python train.py --head_dim=64 --attn_scale=0.125 --parallel_block=false --init="uniform" --final_lr_fraction=0.1
MLP neurons of a small language model. Each row is named by its layer, matrix (gate and up: input weights; down: output weights) and neuron, and shows model dimensions 144-271. Each number is 500 + 25 x the weight over its row's rms, rounded and kept within 0 to 999. Numbers have three digits each. A neuron's up and down rows have the sign that makes its largest values positive.
After each neuron's rows, "fires before" lists the tokens most often just after its 100 highest values on Wikipedia text that the model never trained on.

L9.gate21:538486497511489481483550519554495504509520543479498488493482534501485485461501547499525482502500479534502540517514465534491496464466488491490465503484561531526455522515487514496469507489469484526513508511449502491486481534523477504505485491543481503478527562494519509506510525494492483549506499495512514534521529481515460534476455519480503537476526474511533483490512494574563476503499
L9.up21:482499481491510479472485527460489500472502493520508424487522493487508468529487479524488480477492495494510482509471506510471494531511481508486480507521455457472493480492474483461500526512475491535506465459478502513522489456499524518551479513496503496531459552477489516586509492509494540507483522512550494553498511463550491474512486528512500463471497506494527521487552483502519491512534
L9.down21:499512488490542510556506490443449584444512480515496544511515475530556530512517509554507508494472485492518482502503513497503532518481484509516479513466502455468502476429443471468502502505496499487539471490517504529458492500512513519444456497521507531523504414538528483522482513467476489468517505492545465492476478498477466525520426446480477470485494482512487482487534474481496488508535
fires before: ",", ".", " and", " |"

L12.gate999:503504508498498495485513474513475498492479496501506486478520520483517471514525467505510512494489535554482493537496507534472496516504477521509479510536496536504525535494490491507503464472518466537497488466487511521504484485473512541520495498515503541501467494508526476514491481504539504470522526516520491499522431509455546544476535461501454494487505516493536527472473452505515521477478
L12.up999:462483547495497458496520550530525495531501544528487539470489544479509507516486531482517452498551468530531502502484521501523469509554504524529486493489496501508466497552507511492495524512542506515456463473457528494526527489491495486528503532489493518533507489517528467490502463520446482519501510548527546491422476488515511454476494469490540512524524477476472508497520499487484504485512
L12.down999:482550503511508511516507502487530506498537529514498485480491491479524521518510497510500464485470520474520531551497483480515457511516511459491492473537513478531524490483516528456499462517467551486492510517543518538496478507532506532463477526473499474514493420508498477538506486519509505501466508467527510527457505476470560493456480487480502499476493508492502520458480500497503492481506
fires before: ",", " he", " of", " she"

L2.gate99:479431486484530486469495530497509516483500515512481501499524476499475515493508468471508498451489475484517494513493545537514499479520497529447514506506509485492517477509516481504457486505523497480512537565481494493472499500516461469501458529450468525495501520439459459467486485487513524504510496457530512514462523494469451540474502508508519493487489494572501476489472453457493505455510
L2.up99:502491508491546502490484494531480456534465526474486470504506476521432516470484527505519471511492487475486516456526489530493498508503512521513513469504525485456493521470558487494469521481479523525517471500501480495498514473485545519490505508551432513519475487499481483495493577494508458504529478486515514534499505505503511537505511498476490477539453539516535542473484505503476468473529
L2.down99:528482507532462505511505488535542460474483503498516550461523525503489538523501450521508441493474470540467491473524494455469507482482509541467517504503501433519485490510496498491453501477495510499529461482526516495515510486482530521510509489517494554482486431445474530491522496497509510512477452483478490511499465495463522516499540489496504496481476528527485429505499503539525488531478
fires before: "-", "|", "\n", " (", " |"

L11.gate457:522476470408467526492528510544504515480500545511550490532522491549482478521505520526513475501528523535465493531488522499488520503481501470524554556502538509520479513458508486522557474485548516450475517528453459474496497467522501495505516500504503491475474503502499431499482556463485520538535456510498500534481464481506513522556482495476496513500488523519515495521539484514486449481495
L11.up457:502481505506516489440493488524437498483512515458492520480517528505496456500509482472488486484492495455462518527503485495507521461515465492492505482467505491489480515498453524489506483453506425472501533507457523502478465537495480502510509502476463470482457509500493505509476492525476548466477496486504488497453446493488484531524495492524516489501513532526497515558512491452471451484469
L11.down457:489479486494547475505527453475484486560512534494454480482511504543483494469530471533465530510458499541469519496531523479534501517492525480523517516480493513513511476514491495545448551524525488551513435489516511470526465497467544496533498458501515451476519499468504526460512482463518408539512483494498463449467528465479469517505502538549465502509498510507513533534449524518506468489497
fires before: " ", " the", " a", " part"

L13.gate46:537511483518485472535475518505458481493485506507485497482511483515499469507514528511536445532511553521506546457505509483554463488486513477483471556431436489517501493519500470484508466494509473495511534516508502505547512495495501520490467508511454540535495538516487494518487475510491510551482500473523473539505461447544507555466488470487479497512483507492510481492499474510458513540514
L13.up46:526454506488499505498471465535542514449505484476489504525564507458499515493470498545507503444506482497474472521525481505482537478545515494495458502479485508484496532519502495524504460525539507482503496492510464487482467523526544511516525503458486515516518497479474488501501480532466496464484452513513451496459503524459521532492508522498521443468501450518502481483466508568476503502553
L13.down46:484447508503514491528468496483546486500504539506492523523520466521503563473528445502479485470513501514524482496567489479458445480510507510450467488508503490498469528460541506483512450536476550532515494498507472495575505489517476496489529482451526510517496456506522518467474504518560479504500497508478469520482523498523476473486503474495476533496482495527489485518516555485501508486507
fires before: " ", " the", " a"

L2.gate477:466447518483506489514483531507446498504510471500524485494496500477486566519507525490539501500507470483468509510563543491548440485519485456472519502488479492480562474504523500535481517491526497531493457531459507517475458480525544476476525514545520521483509490500504514499506520488515476440514490531515474518453510498472502512508511514463469505497495503486495461517512499543487580499530
L2.up477:477513457504562495480478491517529489501464531487535532486501495488487492472483473508541510491441508479468471527485490527474499500493460513515520471480495493495541484522502439469559488488526525488524504509448507491463460515527527510537545509500443512485506501454475512488520560479524522455522525484528506521496534489515498501507470451492516465489516463514485529501494502521471549539501
L2.down477:493459491486494488535496508497489519475459522457502471477507534482496511472472500463508540478449488490463515490499504481494526511516488523517525509488485461516508452519461508492507491551503509477535506507480483505524497500532500495500503539486505501531496420440491515490500492489525491515487516454479481470522477495452509499519471492508491505490477487519541499485478510476509525551457
fires before: "-", "\n"

L10.gate749:501468500539455512529508505509485498499506469518588495502488537604503474512495522487466473558479459524480480511525506530520522429477530475531501509480548517485504490471473530501485467449488499472487481532515482485467490492518514507510492496514459513484542509520519494504537553506468481511532510486496542507493498533494496537509520492453525515514449502510489474530502511487497485473499
L10.up749:533481498496528433451504493508508524464503487540535535458514543553528513516473487492522503550491483536505484516489517446514497516510486546516508476494500492513508511489525519482493483503505547492481529492469450526512521521487527458458511505500518536443495500507533467500512543481517475520499526510497440529496462499457461524505480465497465490548484500527482492456498496495496487556455
L10.down749:508473445519522456514522471525531467488493517484470503485494531498489502487489477475541527516486533522519511465540490505501495542469533500470465499481495482499547507465514502507513506507494500487525523526512495511525511489511512508490515515528536478421489547489513531515462524507552467514520514509535504479498479504494531520497491544483447507508516475483498508547521477484493497512492
fires before: ".", " the", ",", " ", " a"

L7.gate64:522505488506516527458521466500468483482535523512496553534482483496492460461476507512504461509513542500500485472502488479519502471490505488506508485539484504495519534496492550486486526477439519502513455529538497491506497525503526493491502528464525503473481515493477482490471491540471527498495520470478561512491516443505531499482485477511533524547501478511491483523494477531532470455508
L7.up64:468446473531503527508498501487514494506532463495557484506466491508543461468506491466478470470506486509530512479486508468532510510482515471531476484494492530535528493462502480474508527492512513507508532506530499493494536455466531494472493472520514518442498481470522466445464499474529510475520515538510476460519510517509484491466526454505487535557501508497505480483490481495520510507494
L7.down64:514497506541515496472469515512461512488538511491536470515501487540603465470502493515543456497496488498502526490497525490496466539441497497487481518509505478513525519511477522467471509508477511497530498480499484511465526434500556479487529529517515502472522420462507464480483494502488527522480498484505520506483492470496490489487481466520445525546502478483508508479513497508469536509512
fires before: " ", " |"

L9.gate151:480511523476493489442484509469456532449519503455527539478457531520492500458472529467511504506520451520505533492533467496506503511459514494466477461543488538515480472485476470480517454494508473467496478521478512517463518578455515486457478536517502537494458481503473499492460488512492465496466492457517550481505534490467514484496486503507494524530512478498506491480519484513482444492510
L9.up151:544475481508485496458531491502516493516540504507495521482482509497486477479549541493504462438488487498523515529543466509483531523548515469483486471495505524464499475486502528490507541462519536502513477499530475503513502525542492504494507474486506535542517491518524493455462508498511460454465518468521520511511480476474540523502481468472464486539518454526543479471518515487501503476496
L9.down151:496524509514514479479476480486496480504531520490529470504503487519503494498504535479511512479507520513517545534484481499471488529529507495484541501517549494508488478534456544517477520511519519521502466507506470479539502518485539515473507513502513510513483496532503492495482473492533430494499462481483539484444512486533484491539503453505507490507484462508524471517474474512508451519473
fires before: " ", " C"

L2.gate799:512449510504475531495496503484514503536520512524483501478524514546524468454479504529566475491496465471519533487482507484514498523485490503494515517551531487480488505485453470455476529473513466523528459499519466569533512505512471510492546514510501500534475472525522541555491474468507456510483529460459500506528482523531536563490524503473530501499509475460490513519505473459476442490502
L2.up799:470524507492480522519500476522522467519497526542465495503540490531525490449456494512481502529509477484490510489486520482473432486517477532483460463511501529490515513517501514507503452481549482517499513518552521541498480516491458575542549523569480506483495492502460486466502532527484470496496492452474518515508511470492510463468507506522463495525478505500490552535479478517439498478521
L2.down799:466493478484462517453532472503462517507508490524494509494481521522484523544500514518443464519521472505463561508486496481513442537490527501492479459476471517510500478480508519476468463457490513460462500480512554540510473495501477525542506463548482500502498537525474518456484500513516506492516489483527516521494478523523485495475473543474520522465484521492494558502466497525513484532514
fires before: " ", "s", "t", "\n", "'"

L2.gate178:520422512547537463503489514524499471527495513512481446474540509526477516468485483521514468528514486532517498492492473500520568525480478479481485488507514522486479495487473499459513533529449501461467544528502482521471518468505475495479448494513517506483535486485476482495527509478445521503523452526463491505521515502503473496510477463479514487491479490500546504508488503494481449502499
L2.up178:533507471498511472486534498505510464493514515499498530475550534521520542540499519511546499505472522509490502457500500515448547505494496483488433535484506492515493504489512489470512501509445449513498479484484559495486498511506522530531469477483512490522533491480507523525503528490482520489499483505502497528545523495519504517513469497498509476463469482482505513483536505511450488501508
L2.down178:528540532493494487480454500454482474452527427507507525519535498511503500532488486477491518492504535497470519510477529472444488501529494450487534511502471547517490534471491488508496535503567465502514479513515494497550475541525486523505515482459463521506510506553515537481483476522522524501456511454510509521496469517541498516504505501505496505528497511421497473497484530539525500468502
fires before: "\n", "-", "|", "The"

L12.gate202:543526526485521491496515544485521476497518502503502511509506519501515517497495523537477507514487533512525517475501501547487509532511521505478481456493504536513467552521513486455487490476530517504525512498513520500474477452495518519517502489470481485482483529494510539509500502515465567507544504510512513456526455453490544477459474482515491526491524526468555501503478526483508533498506
L12.up202:490518512510451504447479475508522503469507479493481533444467521529483479440463499502541492475521486500508459570480520482482481488489512470501447523504477504520524475494529479479526481481478523504481508405485536493511498501528543524525535478469510469503501506505498442540520459502505495498500508497495550474466494493429489482502471508524550501482462505493496529489510487497535482499500
L12.down202:551488474505529505516507459500484474460474494539520520470486515461506517457513478498498515508522542494514458492512510489526487504527509531496492521495542487516491479494514478530544502525523502554486492494483520520464521498516482495541465507487501495537529484497469505517479494505489496522442457465479482553456539486482513527543429517523507481509485525512480504498511506480497502510523
fires before: ",", " the"

L2.gate416:543514484501532504482476496440516521488506475495473491506466497545471516501487495522506467548535499511503468490511474530536479537498488496500528515494506474485464531493488508473494559442476536493480529491490491486498544417464486520553489448523495484469475489448510518510494501494459505499529522477518513529495523512526469508507529478529469490473501484490477539522492523469477510450543
L2.up416:515467516465529457542497497472494491511502498548465495528543477478491492501529499498515494501497517457477495489474504496531566485516535465514515459498509465515471529489496487469493483483531516476489533491550525486511478534502531479535508550496467494511509496478491479505474488441500497523464482476485492535508496496436458492511489514465482479529457520469489520502525469500486490492508
L2.down416:527498488498488512485533466557471486501532486512538491530521464504504459516502502480524495455480533513537514533483530504500510528493522516500516463479514534557530532543495505525517570486481498486496524505487478472486500511531488525528489499493523521510517482520505450501491452502517503496527492502512485517523483538494472510529505497507450518523470525496523517507547476469501452529503
fires before: "\n", "-", "|"

L9.gate693:500501488555504466515502475470508484511518488472509555472535495503536497487487469451524499557512435460508522507503462464482532523478509515506510457489454494510465521516537478538505511547500524499477522503514463522484509495522531501487457503489484510492491480502515564520582493523503504480515506526463502515476489516501509557486509520530486508478522502466472465544487549499502479490486
L9.up693:501492448513513441498480488573511478516528510524470511488513524514520492494536488492514477524497484524535496470487475503510446496498506510524481500461468509526525475540485495482498449504499517475492513439519523534501523502497476472461505526514494511475508503543438485465473505475507525480533485484498512544509516510528496489480474506514510479463461492485492525490531532487571483542447
L9.down693:490413505529520480499510493493469494480529483552514474530480522514534517519556496501482487544499479560476491476482474514507469523501513492514521484497496511510510477532511491499468497508483510487534487461508480535476500474537494516456488537499446515511482517502466529490492488500507500550537526512471542498455481489478466517467453504491461493484438528481471519515490490472489505569529
fires before: " ", "\n", "us"

L9.gate393:539439483487521508499498490478513497507481535510548489502527478483546455480485508480508515468517514485466521471469543481497474478489536495508526507464527549536489518505500528526521467529472539478489531501493500551524525483488506531540475487482519499451466501486506473493520521515509517524472480511530496505497489486490483517536482526537480503509513495522475521482471477519455462520497
L9.up393:448466532535530478509517491464490523522472501506538493461499542460525521483512480522507488481526463471499485506491483539520535502449517459494523509519516447474466493533491499493523482489508472453536474505475518518518495498526524523524512465510492516495513498484472561516494492545476505501452530552539492511463485465501557484476502522523531507505564493500518495482504542501457483508515
L9.down393:480518556493504502499556472497527482499530470537503510495527528471499517512456482476522447517510537481507526498503463535553523492467451499495530497503491505547504482509474494468526489482548462522526498481472448533509506527488497474538536476497488501509503544531473516502482511553529514462517505500553483512485534472505514492490505482527467503468517504523528502462480536470509493501511
fires before: " the", " a", " ", "\n"